Part of a small language model's weights: 5825 steps.
MLP neurons of a small language model. Each row is named by its layer, matrix (up: input weights) and neuron, and shows model dimensions 16-143. Each number is 500 + 25 x the weight over its row's rms, rounded and kept within 0 to 999. Numbers have three digits each.
Before each neuron's rows is what it responds to, as a language model described it from the Wikipedia text at the highest values.

Responds to: Currency symbols before amounts. Currency symbols ($, HK$, £) just before a money figure in finance and film box-office text; weaker on other tokens preceding numbers, like score dashes (0–1), plus signs in stats tables, colons before areas.
L10.up391:484510469486490522487486556530486486526458467516494473534479544525494480512514492486530498500537531499488480506504523504511554488494507480463471517485536506517513483482496479454507519531497506495520519472516453523482502496466488506462493511454529538504470509520486493499517522489494495515469481540503550504479484474481481521531482484535511515484497513458527495533530487480501497423534

Responds to: Modifier before adjective. Adverbs and degree words placed between a determiner and the adjective or participle they modify, such as most, currently, newly, -ly endings.
L9.up1784:515503472489498495531524496512509474540527432490492532523495499505493457510509487497484495498505532499485496521519512496494492448476493481519494501454508498524502513522555541515493494493524477497510502491510515477483507464497434485470564516509502542504473508523469495503490458453503497515450505504516507544508540503528508473516527498475476531505499515524509472475540476503512498517498

Responds to: Mid-word pieces, party names. Middle word-piece fragments like ta in substantial, voltage and interpretation, ated in irrigated, plus proper adjectives such as Republican, Democratic, Dominican.
L4.up1386:467493533505506534502465488508516497523548501511499458460521514502516446512559480472475518505526538517424485511488532509512530551507496521515512470485479511500487491547494520477484503464527501492508442528494476475492493533532506485506525487528501494487473509495530564504466480550496512503495523474461537563478459523479502498523525440503472494478502538481549487476494511493494489499500

Responds to: Activity nouns after determiners. Word-initial nouns and verbs naming an activity or undertaking, usually after the, his or their: tour, escape, batt(ing), rule, search, operation.
L4.up820:496489483479546488567483490468493501443451523491517470522506521494513495536486505520485486532514511488534469493501505506455499443494539517498528523486466492492497526538497522474475509498480531448460530479464524484479518512504482467464505510463517481567478502495499435487462487472564451454530498487465504478561489477473494505470512534477466510487504471464501511534488494503473510489477

Responds to: Clause-opening "when". The word "when" (sometimes "if", "until") opening a temporal clause, often sentence-initial, plus scattered table-cell entries such as "–" and team names.
L4.up346:542567481463494506509472514518485446502478477530511490518524506541494516448506500470469485427482511506481484504493501496488535528461509518503563522503496513534516518526500536473522488453468514499535472514491474488520471509516520477507457495505523530506510528515485541499522524527487488489456509525516541533522498506514487487547467522501515486473554479482523527578514497514468452464509

Responds to: Numbers in data cells. Two-digit numbers, mostly 13–18, appearing as values in tables, stat lists and coordinates, such as "| 18 |", "OBS 17;", "66°43′18″".
L9.up1682:474480463514528467501520514516487495534516502491496534533533482524489491502479484458484515507511469539505517495535509530503485497456469481485539513505495511505495478519541446494521507488509503505518467456520529455500510462508555506467468493503518500495491546494508499498510510501513500546518468498513500540524515492476479491521497503537537527512486500516484521464498472472473547487494

Responds to: Leading digits of numbers. First digit-piece of a number right after an opening parenthesis, pipe, dash or preposition, e.g. (14, |18, in 1850, 2013–14.
L4.up95:471477514526513496523471510525473526535505470530470470520517484498523470541506479513553530483487484510560490490479556475441529493455496459547536519445494508510520535509480501507554515519498482512497483468483505497483421490508484464534513532486485535477517535514461493463492535515514482507461481502462515489483511515510480518488468529520547514493476500504476475483481469497426531470511

Responds to: Table placeholders and markup. Dash or blank placeholder cells in wiki tables (— after |), equals signs in heading markup, and modifiers like more, rather, -ly, ever.
L10.up1779:547523519472555506501522466548502497464495460501530538493472532514489487517533516500500499497517518503470461495540551488463516481511464486542508465493479498505525498503525515475479539495538489477496493464505501451461461517529540468509482542486562524452506506505497523519473463522532518476480478509535495518519521507519448494528465453481519545479493504485479498474506476490517495504518

Responds to: Sentence-initial quantifiers. Quantifier words like most, some, many, all, mostly at the start of a sentence or clause, e.g. "Most of the temples", "While most species"; weaker on percent signs and scattered name pieces.
L4.up307:471503514498566508500507501525480513544500514527543493502512466489511497491502484519529513501523512496506538485533502465518500486528480510526474471494509499496478511557485456517481456530513497506478520463490476560518516503500494464514455483505533508431500462509502477466487482521554507520487481446502497539500493497480520507502474508537516503515479477507499513520467532503483517540482

Responds to: Narrative action predicates. Main verbs or verb pieces naming what someone did or suffered in event narratives, often battles or escapes (besieged, wounded, flee), plus clause-linking which, but, and.
L10.up1095:501502501509531477508501499497476460460512457495519467490519484519508498525484514515474496494487499503516505503489522514491514489530508490469498479494528510478502520535496538471516478508533481464428528477484498493469513510478522497493453514470495518483495463539581456508508454514500527495528501470507515445524454496480502473497482516496533519457483470512559489508544440484541492524542

Responds to: Noun-phrase continuation tokens. Tokens extending the preceding word, mainly hyphens in compounds (serotonin-induced, iron-poor), relative words after nouns (that, which, who, when), and suffixes like -ly, -s.
L10.up1042:513541457515518495523470457494487495475488511542478493518465465534498520467461512506517532510532492469471487457512457518489495505491469480514471487496532490476534501508544508495467510490491488524528486510471497511499489520472511550519545493528528504510508489525495549473482503495509454468469473489484465534508518530484531511560463495496510461553512480447520474508491477472454511479528

Responds to: Large number magnitudes. Magnitude words and digit groups in large quantities such as billion, million, thous-and-s, 18,700; more weakly, mid-word fragments like se, xi, and.
L4.up782:495502507490490502522480501516505499482527524488500503512460531523496461492489498514489500504488492509539482491510481481542509473462503489498490530474483494542512476525499487522526507514515502483501500524491498523499522495493502520531481535514468491468508497534493493521514450507493518485518513524501575499498471481486489523522515469520481517510512497507486512551518523535468482443511

Responds to: Parenthesis and initial fragments. Opening parentheses after a name or term that begin an abbreviation or gloss, as in Device (HUD, Equatorial Guinea (incl., and the first letter E of acronyms like EIAR, E2PA.
L4.up309:492493476498519503489508524559503461479490508496510508491509487513473519522494514534524505513495514479452478544524501459500478533483504559514466554507515476470530505480505496482476520484477488512533497498486473467545545505507489461553508504495484516500476523465527493489503476513477493535516515445419486515495494483527526498509457466476471539520477509500470532468534483553532519546513

Responds to: Loss in result tables. Mainly Loss/Win at the start of sports results table rows (Loss | 0–1); also first pieces of split words (w-itty, ang-ular, exp-orted) and Be.
L4.up1105:534545503509460464476540492500457479461508464533471518506464523494492530500507470540523527485479490494519490524516568476485475470502483488514500486484508506486485481475525489480502467480486502536481480541490468480484513504523471515535489491523537539515473522505478509479463525514507536478492541521523486502589476458514508488528496451472536460525498506519513495487474522493476475491507

Responds to: Person name completion. Fires at the end of a person's full name, on its final surname piece (Branch, Kelly) or the comma or parenthesis after it (Freire, Turse,).
L10.up792:522548459496524509551544504487569507526507487491513494492559477491421508512506507494447506487543529481505477480450526497466490517510462518507489502469515544526477541494527501545498499522492517525475495530496464517504485533513502496483511494503511529479510503501490516543514520512491483552527477488495516500488502482504507491478519454497518467495496495495512512495480509497464473519509

Responds to: Before a number or quantity. Function words and digit pieces just before or inside a figure, such as population of, length of, cost a total of, 1,000,000.
L10.up1368:512497497509497472454484475519508522461502530471478491523513533490478504532526523486483471480545506516520467494500574504466518497539498532513530526510454507490492485487520533510498526472535521484520478497496491506534465483542498466506490525452447487462500579544514495513514536542452461446480513538545495479505437454520474495506556525480489511464512478497504515554560484517397526485486

Responds to: Dollar signs, sentence-initial In. Mainly the $ sign in money amounts such as US$2 trillion, HK$15,672 and $425,000. More weakly, sentence- or paragraph-initial In after a full stop, as in In 1971 or In her search.
L4.up848:493501509515499523487487489535455518473516515516493494501498525540504489527517465527496512493480480503553444492523500468513510486516522497490468532431539552504525506499531447508496505515525524525499508468519510528442480550540505450464476543447504480482479524533505488528508466499465530462523536496508502513510489483492518507456495449491463523457521530432504523520482468462479476484492

Responds to: Word-initial fragments. Opening pieces of words split across tokens, where a continuation is expected, such as counter(parts), Part(y), co(alition); also = in wiki headings.
L10.up803:502488493448489488478515541498507516487498483512472463507509531498534525537522489488496498522474506499532476463485501492463522495514467485542512485488536530480488501545498543475512507509505504448515457478451538523486474500514497494478466515504503503510531543550483520501508538514498547500481540503483499446481495541481524498501509461514530480531450513503503520500480489489496495514490

Responds to: Anaphoric pronouns it/they. Third-person pronouns it, they, them, its and there, mostly sentence-initial and pointing back to a prior topic, including word starts like It(em) and There(fore).
L4.up217:529481493480536514493513519494450489513487544480498518470495495541522507480550462490454462517500533518519473553465443520495454507487469473483550474548509507484522513516464514518476520475542510493520492503523507496492525468551479492509480462480482491473493512479484483502520481452484521466464470505537502495496463515534518532499490487519508520461492497509470466494516479439506483524499

Responds to: Possessive apostrophes and word fragments. Mainly the apostrophe before a possessive s (Women's, museum's, Greene's); also mid-word pieces after prepositions, like mo in atmospheric, or Common.
L9.up1171:509480495454517484495538482496520494508455455454520503509476510501512524548467492471497484497536493477478448505508519505476477511541477533487493520488469525519515478495527494473433523480482517527432450560498574488458511524550480518523522516490493521489477492505504495486490517500534558487483469499486493453493462531504489475538536505486513510519555514515491499470497452517548491512506

Responds to: Boundary after proper names. Punctuation or line breaks right after a full personal or place name ends, such as "Beijerinck," before an appositive, a year, or a list separator.
L9.up942:548411494521510468529509488495505470452492495484487474472513523510472547475473516500520489502514486470481540514468497501512421497455510481462463467485503508498514550532462547505514530492485489559555477495535512522479480497496488529481479525539506476492506520511466488467525512520482487499529508451474551489522541501500499501476545507511511465500483517521508534472506469501490434523506

Responds to: Mid-word "part" fragment. Mostly the word piece "part" inside longer words such as département, apart, particularly, counterparts, partial; also other mid-word fragments like da-ting and p-uz-zle.
L4.up645:487509503510483447499508491492508500471499493512500501502512511509510497519546486503507483517515518510519536483503470474459497506469499471475513503474525478494481530499497540453503482523509495474514556490499544468484493552506479514498497519499529440501510535531529536549499515502510507478496517458534485471477484462484500488469509534452518493520493502490458523527488492523540490496512

Responds to: Copula after subject phrase. Mainly the verb right after a long subject noun phrase, often is/was/were/include, as in "Another difference is" and "Among the tracks were"; also table separators.
L9.up930:520520474504504517508521565484512498508478519516509530503444527472492531527511507475522491545447486455521502503449512514464513476468526509475484494487503519541516514518483522479517493498532495512497486494489515507452475479534476515482504570527510498476507470503494507530519511544468504498443510502428456467489515516537522514490494524472547523489524484510506465564500477506495501486505

Responds to: Numbers in table cells. Two-digit numbers, mostly 11–20, opening a table cell or list field after a pipe or comma, e.g., days in dates (16 March), scores, years.
L10.up1737:537450481522479446514497501480461497507488437490474465503509474525476485503449503476496501531535472535479489492513505497474491483475484487509524496498479509513510511505529472513497490452520471473482499473500470451507493482564540515464455521502508495497533545489486511495476509517545511495516491539532489480522512489481537514457485504544505509506486506539504550465523486508513513517492

Responds to: Word opening a trailing phrase. First word of a phrase that follows a comma, period or table pipe, mostly quantifiers or participles (both, most, some, known) and numbers beginning a table cell.
L10.up642:480449498492515464494533504507504475491506521562504503513530445518490462518516493470504526516482521487482516481499531480491472510499545472512492477520449487510501518527487505487520484500469471487502543480509499507497528524500501482433521551499474518504475470496481522456490500536552504496559532473479491486518500509485501482514476521499526529504492521482477489503506503506534541539471

Responds to: Split word-initial letters. Lone first-letter tokens such as p, F, G, T that begin a word split into pieces or an abbreviation, e.g. p+aced, p+ppg, T+D.
L10.up12:485546504492501484508523498477492474521504513477498496477470515526531504515492540464501491495469539523563494510504568512487513525523481493508492538480512486515503503447541492466487472466507504475471531526470501479531550493479500501516475486442439452524516526517487536503470521501485503506485526539489475523508513520493534526522455475537501514523474511500505506500505487470566496488511

Responds to: Clause-opening pronouns. Pronouns and relativizers opening a new clause, mostly that, which and it, after a comma, period, quote or parenthesis, e.g. stated that "it was.
L9.up1512:525491457501462457507511495465460498470510469513498464512538491495550461451498454530501533487494472548459516471507500507497508535496505534479516505478475481512517540488502564537486474498558497492559488511506496554533462512499519510511512506484489484457527501464495513530472509473486506490457489529563492517514498473530515494533490474494499491480538486482468504475496515468515521505501

Responds to: Mid-word and mid-phrase fragments. Tokens that fall inside a word or a fixed phrase with a predictable ending, such as the g in photograph and bibliography, of in Board of, or a after converted into.
L9.up564:513517494505493500496503447520476501492453509501509487481487498492511531512511486479533465536474519490533518500537503498499502492474468486533527500503555494490468450485491475476462460525500513482495488509490495481518544527448452469512513499465465514525518509493481504510499484479497566498488540522526519541536510470517470495506508471484526506500471498458531529511489515453497515544530

Responds to: Quantity-introducing tokens. Tokens right before a number or amount, mostly "of" after measure nouns (a total of, rating of, capacity of), colons in stat lists, table pipes.
L9.up1723:480499526505502513469503547508514521492507481513546472505467518507482522483549515464560507511494575486512515468548517464491511519528531491481502453500542504471483527490527510488501499491483530477535460525489474503483494496520502443482487500438491491454527497509541518454468525534497521509474541404512487451489497484542514495496465490476563530507524525498517485512502452443501477542488

Responds to: Clause-opening subject pronouns. Sentence- or clause-initial subject words like it, It, there, I, often after a comma or opening quote and before was/is/'s; also first tokens of table cells.
L10.up1457:518499489542473547497485490456506489527488527513481489504508522528486550486543465509522501497503506485490442480533485488469499486507541554501486518497498485498546500503487498469459447524501474448563499491477495513480481534479533477470543513469505477501539538470468504500496509500500502526515481515548477496545510491529487509501537454516526511457487535487515494530514499457453508484501

Responds to: Government and legal offices. Tokens inside names of courts, legislatures, offices and legal acts in political or legal biographies, e.g. Court of App(eals), Senate, Att(orney), filed, pass.
L9.up1664:532484458547478522481534461516501492482542508502510529487460501495504533456498480489516504526473488499472486507484471498447508494477479480532501536464503476486476516514477498480502471533499453496517524472507534488455521485524529490518532505492464497468486535499443494486455510494461514505511532492489492461500479533460494481484531505527466464531418469504523505504502517502508496455504